Weights of a small transformer language model.
Size: 15 layers, 3 heads of 64.
Architecture: biases, tied embeddings.
Training: a variant of Muon for these matrices, 428M tokens, 7358 steps.
MLP neurons of a small language model. Each row is named by its layer, matrix (down: output weights) and neuron, and shows model dimensions 256-383. Each number is 50 + 10 x the weight over its row's rms, rounded and kept within 0 to 99.
A block is one neuron, or neurons of one layer that tend to fire together. Before each block is what it responds to, as a language model described it from the Wikipedia text at the highest values.

Responds to: Transitive verb stems right where an object is expected, often after "to" or a subject, as in set, create, enforce, synthesiz(e), calm.
L12.down1357:52 66 70 42 39 27 67 53 61 54 43 34 53 54 32 52 69 56 55 51 79 53 47 51 48 41 48 40 57 63 50 55 49 43 41 58 59 66 28 52 43 53 62 49 47 57 48 64 46 76 56 53 34 41 49 48 55 50 55 55 62 48 58 47 43 35 49 69 61 52 62 36 51 62 54 43 54 44 35 47 48 60 44 63 44 52 44 57 44 60 55 38 54 50 37 48 34 59 37 53 34 30 50 55 57 52 55 45 57 38 49 57 44 67 59 39 47 59 57 37 56 44 67 43 32 44 44 51

Responds to: Transitive verbs and prepositions that link a subject to the object about to follow, such as review of, impact on, ruled in favor of, replaced, runs through.
L9.down553:50 59 28 45 55 51 62 56 60 64 47 42 64 43 48 39 48 66 54 48 46 58 46 40 51 51 53 48 65 55 59 31 44 41 35 46 58 54 48 50 50 60 75 38 66 54 60 44 40 57 46 50 37 49 35 66 49 64 53 58 59 45 40 52 49 49 66 67 51 57 33 40 33 38 45 41 48 29 44 48 39 74 35 60 33 35 64 59 49 49 61 23 37 51 45 54 71 54 40 45 41 31 58 59 51 45 58 33 53 43 58 58 68 55 53 42 42 59 54 52 54 42 39 45 32 58 53 37
L9.down871:42 49 44 54 61 43 65 52 43 51 56 54 52 59 39 36 42 60 56 32 61 48 48 35 40 59 45 28 66 64 62 35 24 46 50 57 46 60 43 50 37 70 52 46 32 52 61 57 50 44 68 65 50 39 39 44 58 55 54 58 61 50 46 58 58 47 54 50 59 66 47 60 39 46 48 49 48 37 47 47 50 59 45 55 50 34 34 41 44 52 61 56 51 47 60 62 51 48 44 51 73 50 61 25 65 39 56 54 48 33 42 52 50 62 65 37 47 45 48 42 42 47 47 53 49 58 56 56
L9.down1015:59 52 52 49 55 44 40 65 76 55 49 40 41 51 43 55 55 52 43 46 60 67 39 37 19 63 34 51 46 42 45 43 57 25 36 69 46 44 37 68 38 42 58 41 57 54 48 60 56 36 51 55 45 40 59 77 40 56 54 38 58 46 51 59 48 43 41 55 52 77 53 57 57 46 50 34 36 52 30 66 40 60 40 53 52 47 38 52 54 37 35 58 66 44 57 57 47 56 38 58 63 52 43 35 63 75 47 44 45 29 51 37 44 43 47 47 60 59 60 48 70 63 48 41 32 67 37 67
L9.down1576:50 48 61 50 70 49 38 31 49 63 51 50 66 58 40 41 49 54 60 46 49 50 49 50 38 38 62 35 54 45 58 49 51 33 68 49 51 73 37 48 37 45 62 35 48 59 54 34 54 64 66 37 56 51 52 45 59 59 29 61 42 52 49 66 49 39 57 35 61 50 52 39 68 65 32 48 36 48 60 66 56 44 51 70 47 56 31 57 55 53 56 49 30 45 50 46 39 33 33 61 50 46 60 52 43 53 37 26 55 41 50 74 57 45 45 52 47 51 44 43 23 41 42 55 51 73 61 48

Responds to: Connector words and suffixes inside formal titles and names, mostly "of" after Duke, Duchy or House, plus ordinal endings like 501st and 20th.
L9.down193:47 57 61 45 59 43 58 64 45 49 44 45 62 46 54 45 67 64 48 38 61 56 52 47 52 54 57 60 51 31 27 52 47 28 51 52 45 51 55 47 57 53 40 59 58 47 34 52 40 51 42 43 65 45 45 57 49 34 51 15 44 41 55 33 53 67 59 39 26 71 51 35 40 45 52 40 74 46 46 48 64 60 47 51 48 31 61 54 45 38 62 60 58 40 47 49 60 42 57 30 46 23 35 52 47 73 64 35 55 47 66 57 54 56 43 55 36 41 48 31 34 51 58 53 51 48 52 45
L9.down224:52 49 46 43 65 53 53 60 36 65 58 52 58 72 36 45 49 55 58 60 45 49 60 65 44 45 63 61 43 47 55 60 40 41 34 46 48 65 48 45 40 55 56 48 51 41 39 61 60 48 54 53 49 47 58 71 58 51 48 53 33 63 45 40 51 34 63 38 41 51 49 41 34 41 60 42 50 50 63 51 63 74 47 42 66 45 64 44 49 52 48 41 54 41 28 52 49 52 59 55 54 56 20 46 49 65 50 58 51 36 43 53 42 63 52 34 57 40 44 40 40 30 49 45 54 20 59 69
L9.down523:65 38 53 51 37 45 59 36 40 50 51 47 63 58 53 65 51 50 68 64 37 53 50 46 45 32 48 42 42 26 41 50 46 28 55 39 43 51 48 54 56 45 59 48 42 55 56 55 34 53 35 39 36 62 51 62 44 50 35 48 46 67 60 55 45 36 65 55 47 43 61 38 61 35 49 46 38 43 49 65 60 42 35 67 39 40 46 59 56 61 50 30 39 57 40 56 51 44 58 33 61 55 63 47 43 49 49 38 53 40 47 40 53 50 48 54 57 37 56 53 48 48 53 49 61 58 37 46
L9.down1238:47 45 57 57 51 50 60 32 40 33 49 48 51 41 60 31 59 55 45 39 47 41 46 45 56 61 56 43 48 35 48 53 49 48 45 73 44 48 48 45 45 46 59 52 43 48 30 53 40 46 53 47 48 59 60 46 52 62 44 59 48 49 52 46 55 45 37 58 60 66 55 41 52 58 57 47 56 45 53 40 57 28 44 62 43 45 65 70 53 44 54 55 60 50 65 61 63 61 42 38 70 53 23 50 54 61 59 50 41 44 68 45 36 45 41 56 37 45 54 55 50 42 84 46 42 41 38 52

Responds to: Final piece of a transitive verb that expects a direct object next, often -ing, -s or -ed suffixes, such as inciting, overthrowing, betrays, enabled, help.
L8.down390:55 57 42 57 62 50 57 57 54 56 43 50 46 45 33 39 50 49 48 43 44 61 37 46 46 51 63 51 48 54 69 31 55 27 34 53 48 53 62 45 57 80 69 39 67 51 57 24 46 58 51 47 40 35 41 59 50 45 50 58 60 44 60 48 46 36 66 69 50 63 41 59 48 37 47 43 53 51 36 48 51 59 37 47 53 52 56 55 56 38 50 31 51 48 59 61 47 42 54 44 40 39 58 58 44 55 52 32 45 51 61 53 43 57 52 43 56 57 69 48 53 50 41 69 46 73 50 53
L8.down553:41 57 38 55 51 44 55 58 51 52 40 54 52 58 45 41 35 60 60 46 43 57 56 46 44 65 53 52 58 59 55 48 62 37 61 46 48 71 61 42 49 44 65 47 50 61 41 35 46 38 55 52 38 39 51 52 54 38 50 37 64 64 47 68 60 40 57 70 40 43 36 47 36 41 41 38 66 43 34 58 47 47 44 58 49 61 59 37 44 63 56 40 52 54 54 29 45 69 49 47 57 38 60 60 29 57 63 36 59 47 63 60 49 76 51 38 38 70 41 42 59 57 43 52 51 64 48 57
L8.down1113:36 40 59 34 52 55 47 40 52 50 48 49 54 52 62 32 47 59 56 53 40 58 61 41 52 40 32 48 27 49 49 15 55 48 42 39 46 46 50 56 38 44 39 49 64 38 34 55 61 47 40 44 44 49 57 41 53 63 47 51 51 47 51 57 32 52 41 51 60 69 40 47 51 30 60 46 54 59 59 75 64 45 56 28 56 40 52 58 55 37 41 52 64 55 50 73 46 33 59 53 49 69 47 58 56 52 54 48 62 52 36 48 58 41 51 57 49 47 74 42 55 61 63 40 50 52 50 49
L8.down1752:61 55 48 45 59 49 40 48 53 55 74 45 66 48 46 48 53 49 47 57 39 49 52 64 61 55 72 37 71 36 73 39 66 27 34 49 54 62 33 59 53 38 48 35 61 53 54 48 50 52 40 40 36 51 62 47 61 66 32 58 53 56 60 52 37 48 43 34 49 49 53 35 44 48 40 44 53 31 48 52 45 53 61 71 54 38 54 37 43 52 34 27 53 39 34 70 49 63 43 46 59 45 46 55 45 42 60 49 69 49 61 57 44 76 57 38 53 60 66 43 40 60 54 51 56 37 43 53

Responds to: Short tokens inside parentheses or table cells in data tables and lists, such as country codes (COL, TAH), ages, or numbers like 97.87, usually right before a closing ) or |.
L12.down1558:60 54 59 50 39 52 33 55 47 50 62 35 45 55 46 59 51 56 54 63 55 37 64 43 25 39 43 44 65 53 45 43 54 48 36 62 41 32 49 53 53 41 56 63 72 41 58 51 55 52 47 45 33 48 51 42 42 53 42 54 56 62 38 45 56 46 57 62 44 49 47 48 59 49 50 52 43 46 53 39 47 70 50 33 40 28 72 63 50 45 51 28 47 53 54 59 37 52 48 47 38 45 30 37 36 45 41 56 47 60 58 17 59 48 46 43 71 67 51 48 62 47 63 61 42 58 47 39

Responds to: Numeral or ordinal-suffix tokens inside military unit names such as 169th Infantry, 101st Airborne, 3/10th Marines, plus weaker hits on "the", "of", "in" before organization or group names.
L8.down456:53 61 46 42 38 59 44 67 42 58 54 65 42 52 36 39 46 38 54 50 44 57 19 61 63 48 60 53 61 46 64 40 29 45 36 56 57 56 47 52 61 47 35 47 54 49 41 40 60 56 63 49 40 60 46 59 53 58 50 56 51 49 53 40 50 48 60 35 36 45 54 29 55 68 48 49 56 48 52 49 44 44 28 58 61 61 48 63 49 42 47 58 59 45 45 46 44 45 41 51 48 51 45 36 58 42 47 61 64 61 48 52 59 57 40 60 43 40 51 51 62 44 63 49 53 38 79 74
L8.down838:45 57 48 50 39 61 42 58 51 49 39 64 60 57 54 34 48 57 52 62 50 62 49 52 45 49 39 37 69 57 59 53 63 62 56 44 63 59 52 53 38 40 46 36 24 55 47 34 46 52 48 45 62 57 53 22 56 54 60 62 66 60 55 63 57 51 45 32 44 63 70 36 43 54 54 54 47 47 49 56 43 73 49 49 28 49 45 56 50 45 50 55 59 39 42 45 43 52 50 43 57 52 34 44 40 32 40 40 75 47 36 43 58 46 46 49 50 32 52 44 49 29 34 50 36 35 60 75
L8.down1032:50 27 48 47 42 50 38 58 47 58 65 43 61 57 38 45 67 37 46 46 46 39 51 56 46 55 42 51 53 46 49 55 44 47 45 53 52 76 35 58 49 29 57 73 49 57 55 44 49 55 47 68 48 37 42 66 55 50 25 23 50 60 65 43 48 55 34 51 50 44 61 63 52 79 50 29 54 42 52 45 43 56 54 56 59 48 40 63 54 52 47 54 69 42 43 49 62 49 55 15 61 49 58 48 57 39 50 49 69 46 38 42 56 40 52 56 41 50 52 51 45 36 57 44 63 63 64 39
L8.down1230:31 33 64 49 35 52 31 36 42 64 58 59 52 65 45 56 49 54 57 50 65 59 59 42 48 45 41 59 47 56 51 50 46 30 55 48 28 55 36 58 55 49 53 51 40 41 35 37 55 49 79 53 52 36 52 37 56 47 55 53 38 45 39 53 44 60 39 48 50 59 51 43 46 60 40 44 33 39 73 47 41 46 39 36 38 69 50 54 65 51 61 40 57 58 34 56 48 53 51 53 56 64 53 59 55 59 55 42 57 37 47 47 67 56 57 44 42 64 64 57 43 40 65 48 57 33 50 42

Responds to: Subject pronouns opening a clause, mostly she (also he, who, it), often after where, while or as; also closing == of section headings like ==History==.
L8.down109:48 52 53 33 67 40 57 62 52 62 62 50 61 77 55 52 60 68 56 50 53 62 53 72 50 56 57 43 61 57 57 50 42 61 36 32 36 51 43 41 66 47 60 50 52 48 56 57 64 46 43 40 54 29 44 59 34 55 52 51 40 45 51 36 49 37 43 57 49 48 48 36 48 31 34 54 65 51 51 50 41 50 44 53 57 34 67 68 66 74 48 43 58 52 53 53 40 51 43 56 44 53 36 70 37 47 53 46 39 45 56 41 63 62 52 53 57 66 55 42 46 48 42 57 53 54 60 47
L8.down1205:59 59 58 51 45 62 49 42 48 53 40 50 47 43 50 57 50 57 52 58 45 54 67 39 60 63 44 70 47 43 47 42 54 51 40 54 62 55 57 67 50 41 55 51 55 37 50 31 60 45 56 46 46 63 47 25 46 32 47 53 47 48 43 36 61 32 63 54 25 56 43 43 35 48 49 53 61 50 45 55 59 53 41 40 43 45 51 51 40 37 43 67 50 47 44 45 61 46 34 52 55 39 24 56 59 36 58 40 46 50 42 52 52 43 47 50 63 63 38 39 49 56 54 39 57 35 52 64
L8.down1341:46 58 47 47 48 43 61 68 57 53 54 33 41 48 41 50 60 57 44 72 53 55 37 39 48 44 50 49 49 54 60 52 49 49 41 52 45 39 43 49 52 39 31 54 52 58 64 55 66 56 56 59 48 38 50 48 53 44 50 49 58 46 46 21 59 53 56 35 49 62 60 62 47 43 42 35 50 42 49 38 38 62 46 56 45 46 52 55 45 46 31 37 53 36 42 57 51 44 45 69 41 52 33 64 64 29 61 38 64 60 52 54 33 57 46 51 49 50 46 53 61 27 44 62 37 59 46 45
L8.down1542:50 47 60 47 63 50 33 39 64 62 56 43 53 53 60 45 47 56 45 45 41 59 48 53 38 43 37 51 60 43 58 36 64 55 46 63 54 46 50 51 41 45 58 57 52 57 63 42 44 52 54 57 31 54 44 55 52 57 64 65 60 65 63 57 37 49 52 54 40 34 35 41 36 64 39 31 63 60 53 54 38 59 35 62 62 44 43 56 38 49 51 39 56 41 55 65 65 48 44 46 50 45 62 29 70 61 65 53 48 45 50 47 48 50 66 50 53 55 57 45 41 49 51 59 50 63 71 81

Responds to: Finite verbs, mainly had, has, have (also was, is), right after a subject or relative pronoun, as in "that he had refused" or "which had been given".
L8.down138:54 44 54 52 60 56 42 39 36 70 71 83 43 34 52 35 39 54 53 44 44 64 62 49 59 45 51 58 46 51 48 54 58 54 55 46 28 46 48 59 68 36 43 56 46 52 60 54 41 69 29 33 40 50 60 54 54 64 58 52 50 48 70 63 37 63 38 59 41 45 47 51 60 34 45 52 60 49 53 49 53 49 34 52 42 59 55 49 62 50 49 28 57 59 42 29 41 54 41 48 49 48 58 63 54 43 45 55 62 57 47 53 54 36 32 61 40 50 82 47 53 46 49 52 47 63 51 47
L8.down558:67 57 38 54 37 58 41 55 72 42 47 41 46 57 39 37 49 67 56 39 39 53 52 72 48 54 59 55 45 55 46 59 65 66 59 54 40 53 40 58 56 39 54 52 43 61 62 42 56 41 53 47 63 52 55 50 54 67 47 57 45 32 45 63 54 37 61 55 40 45 43 58 58 48 33 51 40 56 38 69 41 41 36 41 51 57 55 42 58 42 46 43 38 63 58 38 47 55 53 42 54 50 49 47 39 47 51 33 59 32 32 43 39 74 50 63 43 59 40 55 62 52 63 43 42 45 65 54
L8.down589:54 47 50 65 58 52 46 54 51 47 57 59 63 48 39 53 40 26 30 48 44 45 42 44 51 40 47 52 60 36 48 31 60 53 48 45 26 48 39 38 49 41 39 42 50 48 49 55 38 43 62 45 57 52 48 35 50 51 49 69 53 38 50 50 54 54 34 63 46 30 46 53 59 60 51 53 52 52 58 53 53 49 46 49 46 54 63 46 47 27 55 37 47 39 63 56 63 62 50 41 71 49 51 41 55 70 64 34 30 48 56 29 58 29 60 51 48 35 52 38 44 63 48 44 50 57 36 44
L8.down914:48 56 49 41 71 40 57 62 60 71 67 54 43 45 59 50 66 76 39 41 35 44 56 44 46 54 41 56 47 60 43 41 62 42 43 64 51 59 48 39 46 56 39 57 60 45 40 62 46 44 45 50 41 37 58 49 55 47 60 49 48 57 46 64 66 47 44 63 62 57 59 50 62 56 37 62 32 45 50 54 51 62 57 33 62 56 52 51 46 44 63 43 58 31 50 55 54 34 67 44 64 36 45 43 56 58 37 55 43 61 43 42 43 58 51 33 41 48 52 51 42 43 62 47 48 61 61 48

Responds to: Forms of have (has, had, having) used as a perfect-tense auxiliary, as in what had happened, having broken, had been devastated.
L12.down1683:64 41 55 44 66 57 64 51 66 36 43 60 47 53 34 58 53 46 50 53 45 62 41 53 49 46 53 53 50 35 42 31 63 47 54 42 46 49 18 43 56 51 42 43 60 31 59 63 51 64 49 52 50 52 32 49 43 68 54 74 59 52 65 52 59 53 44 42 37 55 55 57 50 57 29 55 46 45 53 50 69 31 41 37 65 46 52 38 53 48 46 50 63 42 55 49 55 37 44 43 32 33 61 53 48 74 41 54 51 49 39 44 43 43 55 63 36 55 48 62 48 56 29 60 35 52 39 68

Responds to: Nouns for people, mostly female kin and gender words (his wife, the daughter, Women's) and plural -s on group nouns (Volunteers, Republicans).
L12.down699:49 62 54 58 29 65 42 42 51 41 46 38 52 21 61 59 49 65 63 48 74 80 40 58 38 64 60 51 37 37 63 62 57 49 53 54 51 45 69 76 45 41 45 60 54 48 47 69 56 52 56 46 46 47 39 39 42 37 48 52 49 52 43 41 48 48 41 44 46 59 51 62 48 37 52 45 57 61 57 64 45 48 52 57 41 57 41 38 26 40 40 38 53 44 53 40 64 50 51 57 58 65 35 27 56 73 43 37 50 51 39 51 46 53 74 48 58 55 54 45 44 71 47 41 44 55 48 54

Responds to: First word or piece of a multi-word proper name or ordinal phrase, often after "the": 3rd century, Second Raiders, New York, Communist Party.
L12.down998:40 51 51 59 62 45 63 51 43 62 29 56 34 44 39 59 48 67 43 46 63 40 59 30 59 45 23 53 35 54 47 52 63 39 52 58 56 60 53 64 59 38 40 56 49 35 37 57 58 57 46 59 52 51 56 58 55 44 60 43 57 41 62 62 67 37 42 53 50 41 51 53 34 60 34 58 49 39 59 54 38 54 55 64 50 50 53 54 48 60 54 51 51 46 59 44 60 42 51 37 70 61 60 60 57 62 43 48 60 44 27 72 40 32 72 54 46 57 32 51 34 38 51 36 49 43 47 48

Responds to: Finite auxiliaries and control verbs right after a subject that predict a following to, not or participle, as in attempted (to), do (not), had (been).
L9.down915:51 58 66 49 53 47 28 35 65 34 51 55 54 58 46 48 32 49 52 42 45 62 44 50 58 38 38 64 57 48 34 56 42 44 48 31 63 48 55 24 57 31 38 54 40 54 50 64 43 51 52 36 34 66 42 52 62 37 56 58 55 46 68 48 48 48 71 48 36 63 41 48 49 49 33 45 63 53 50 64 40 46 52 32 48 60 51 45 34 55 52 46 42 37 43 56 48 44 82 43 37 39 43 41 43 44 35 36 58 62 57 45 39 58 26 51 49 43 25 44 53 36 51 33 58 42 63 57
L9.down1123:64 40 51 53 66 56 51 56 40 45 44 53 50 36 36 50 59 64 49 35 42 48 49 35 32 63 46 52 50 26 59 49 50 50 32 45 61 15 47 40 35 64 54 48 39 67 55 48 46 47 53 64 41 49 49 29 51 45 45 56 31 47 42 57 44 41 23 57 51 62 62 34 63 48 46 46 77 40 42 47 55 71 52 47 61 35 43 57 39 41 46 47 65 41 44 41 48 42 75 53 55 59 44 49 37 42 42 47 53 53 41 50 50 64 42 41 55 31 47 49 48 48 50 70 57 46 45 61
L9.down1754:47 47 54 31 57 63 55 45 43 52 61 60 49 64 40 36 34 52 61 37 53 49 32 47 52 56 42 43 48 45 48 59 54 52 45 48 39 43 52 47 66 51 56 51 62 55 52 34 43 47 42 58 35 55 42 53 49 70 51 65 55 39 53 52 44 36 53 52 55 43 34 51 49 31 43 60 69 67 32 50 62 49 64 43 44 24 52 62 42 34 40 55 64 52 47 73 39 37 55 53 27 59 53 65 63 38 37 40 40 42 55 60 46 56 47 49 76 49 34 46 48 57 33 60 61 36 49 40
L9.down1919:39 60 49 69 61 59 52 50 59 41 58 50 51 40 44 46 58 47 29 49 39 55 55 63 51 39 55 61 50 44 52 45 53 54 67 53 49 36 40 31 52 67 39 44 68 54 49 38 32 56 61 45 44 44 42 55 59 52 40 51 49 58 62 60 46 48 40 67 50 53 53 53 52 55 39 56 71 47 54 46 64 61 43 44 54 48 57 62 58 58 67 38 59 24 45 42 42 49 74 57 49 45 39 43 44 50 46 49 32 55 48 39 53 62 56 55 39 36 50 58 53 39 50 56 48 57 47 51

Responds to: Closing parts of structured data in infoboxes, tables and citations: table pipes, closing brackets, unit or decimal endings, e.g. CET), .3%, in).
L9.down534:69 42 66 76 36 51 53 48 49 60 70 49 64 50 58 53 67 56 45 42 56 62 48 38 54 50 37 46 32 62 47 29 56 66 72 43 52 47 48 46 53 55 34 41 54 61 44 56 50 51 33 54 47 27 54 48 33 78 52 42 59 30 55 37 53 68 35 56 62 48 33 48 49 40 49 69 45 31 61 40 43 43 53 43 44 62 44 25 50 66 47 40 64 61 47 49 41 38 54 49 35 54 51 57 33 45 49 33 58 44 50 35 44 40 56 41 67 49 64 70 41 46 69 49 36 70 40 41
L9.down574:41 27 38 49 51 51 46 51 57 73 38 54 47 39 59 39 50 61 62 53 41 40 55 65 44 67 46 47 51 43 62 59 48 64 80 48 21 38 67 56 53 50 57 47 49 44 48 55 69 51 40 37 68 59 47 35 59 58 66 42 42 61 46 48 43 50 37 57 69 65 48 44 36 68 56 50 45 38 48 55 43 56 50 68 54 67 66 39 49 47 41 52 19 59 45 65 55 62 54 63 69 50 44 61 59 58 35 55 52 65 54 53 59 54 52 54 50 49 65 45 70 39 48 37 45 47 38 52
L9.down1235:49 57 60 44 53 71 47 45 51 47 53 45 47 41 48 58 48 66 47 66 40 30 44 52 54 37 49 53 66 50 30 52 43 38 31 60 36 36 68 70 39 34 64 41 63 38 45 46 45 48 49 52 63 50 55 62 27 53 43 54 57 52 48 42 32 45 34 57 38 39 68 46 47 63 52 48 58 54 50 44 35 51 76 68 61 48 53 29 50 50 50 51 40 53 50 72 50 44 43 45 59 47 36 60 54 54 21 75 48 47 55 52 55 53 55 70 24 60 56 54 54 45 47 43 49 54 57 49
L9.down1428:63 40 51 44 53 61 31 50 57 72 57 52 53 40 37 40 55 20 40 46 51 58 57 59 53 62 37 56 42 47 45 50 41 34 51 52 71 44 46 56 53 51 54 62 54 37 48 53 35 66 35 58 60 35 45 50 39 45 38 54 55 55 42 57 46 44 44 54 38 39 45 62 46 45 47 50 55 46 43 50 63 52 58 73 44 57 48 45 48 59 52 54 60 43 39 55 51 35 69 38 59 40 39 47 44 48 51 58 55 43 38 41 54 37 44 66 52 67 38 34 47 58 42 41 73 52 66 45

Responds to: General nouns and pronouns for groups of people, such as women, men, girl, anyone, everyone, often right after a preposition or article.
L9.down397:48 44 36 48 46 47 36 39 47 39 49 52 38 47 31 51 45 64 48 52 38 69 61 44 49 70 52 55 63 44 63 53 53 32 31 56 46 68 43 47 43 64 55 38 55 38 58 61 49 55 64 49 54 40 61 57 46 58 53 46 40 41 50 50 50 60 49 52 40 56 40 56 59 51 46 44 44 41 43 44 51 50 55 66 41 46 52 29 40 47 64 40 43 55 58 58 64 27 42 50 67 55 41 42 50 45 44 35 53 49 47 39 44 36 59 62 69 64 48 48 56 52 51 46 42 38 55 51
L9.down462:56 46 50 42 61 61 45 56 44 60 58 34 38 64 59 48 37 31 49 48 51 51 37 43 48 51 47 44 35 46 61 58 38 33 49 50 46 40 51 70 47 43 63 44 27 39 62 53 62 70 52 55 64 30 51 63 39 42 35 56 47 52 44 63 45 39 48 74 32 47 42 45 47 44 54 53 65 63 41 42 61 37 42 61 52 54 46 67 48 45 48 49 68 64 71 47 36 45 40 47 45 71 45 46 39 59 66 63 51 39 54 34 51 42 53 54 33 41 48 46 43 33 46 53 38 63 38 48
L9.down556:49 36 45 39 49 50 57 60 57 59 46 44 47 47 61 50 53 50 66 49 43 52 44 49 53 47 40 56 31 61 58 66 48 44 39 35 55 59 55 63 45 71 40 39 50 62 62 46 77 39 34 27 34 32 65 47 41 55 27 52 68 49 60 59 64 62 33 42 66 40 34 43 55 30 35 52 44 55 63 41 46 57 52 54 64 39 54 50 64 39 49 32 38 46 49 58 31 54 56 52 52 54 65 51 43 57 41 50 46 35 29 47 54 56 51 26 67 54 36 55 36 38 68 53 36 52 62 42
L9.down803:46 59 44 46 54 54 44 54 66 55 43 41 57 51 47 31 46 39 45 68 66 56 58 58 45 50 25 55 47 49 50 58 51 55 63 54 60 33 64 57 45 47 49 66 42 58 58 57 45 51 46 46 31 48 46 58 45 42 41 60 59 41 48 43 39 40 53 41 60 38 64 41 64 66 38 37 59 37 48 37 62 40 38 59 45 52 42 69 49 40 50 39 54 42 75 44 65 55 47 72 36 44 35 60 55 52 50 37 26 62 52 40 40 44 48 51 58 39 51 48 63 54 51 57 53 67 57 48

Responds to: Number pieces and separators inside measurement values in infobox or table data, especially the converted figure in parentheses (4|40 ft, 170/sq mi), plus subscript indices, slashes and units in formulas and stats.
L8.down17:53 63 42 65 64 53 51 43 58 56 54 51 58 29 35 38 51 68 59 60 55 62 62 56 52 56 35 50 46 40 47 52 68 55 49 51 39 47 51 69 44 49 59 67 43 47 67 45 44 59 26 43 39 44 52 41 55 49 44 60 45 53 59 53 39 50 39 47 43 31 75 42 60 75 66 50 58 49 32 51 47 48 65 66 53 50 48 56 47 63 37 35 50 36 43 55 51 54 50 59 49 63 44 29 44 37 36 49 60 61 39 34 62 68 50 58 42 40 45 42 58 48 46 50 52 48 58 35
L8.down1168:71 43 36 42 26 61 35 41 53 48 62 65 51 48 50 60 50 44 37 50 47 42 72 49 51 42 55 55 53 48 45 44 33 42 31 62 30 42 59 38 49 42 69 53 61 50 62 48 41 45 66 56 55 37 60 41 37 41 41 62 34 52 60 36 20 39 57 42 14 45 60 66 64 38 71 51 62 52 32 27 50 59 49 51 57 47 65 57 52 64 48 73 44 50 47 54 68 30 49 43 66 37 61 58 25 57 37 38 64 30 61 48 49 51 33 57 45 34 40 64 33 48 53 61 62 52 67 45
L8.down1385:47 29 39 49 56 54 32 36 71 70 57 53 32 38 46 62 59 34 53 46 42 30 67 44 61 38 58 50 51 45 53 59 49 49 49 38 44 47 57 59 45 41 54 36 53 52 59 66 61 50 47 53 56 64 53 74 41 31 39 37 44 65 50 64 49 51 40 56 58 52 39 64 43 54 49 50 51 45 58 55 48 47 50 43 66 38 64 43 55 47 62 40 45 48 53 60 49 44 58 46 33 54 46 50 43 63 26 61 56 55 26 38 68 60 45 49 59 33 55 34 50 36 43 62 52 73 50 41
L8.down1751:36 39 41 50 39 48 46 55 30 67 34 66 44 41 54 33 46 42 44 56 43 32 52 41 37 39 40 61 34 63 60 41 43 43 64 63 50 57 54 36 44 55 48 44 35 66 46 46 31 49 45 49 54 63 59 44 28 54 53 53 56 57 48 46 55 50 36 38 50 57 44 45 61 44 38 27 63 44 47 37 50 54 70 49 46 76 65 63 43 50 55 36 46 52 49 46 51 51 63 46 63 58 36 67 34 67 49 47 50 45 59 43 45 57 58 56 69 44 46 48 47 63 70 61 65 55 64 52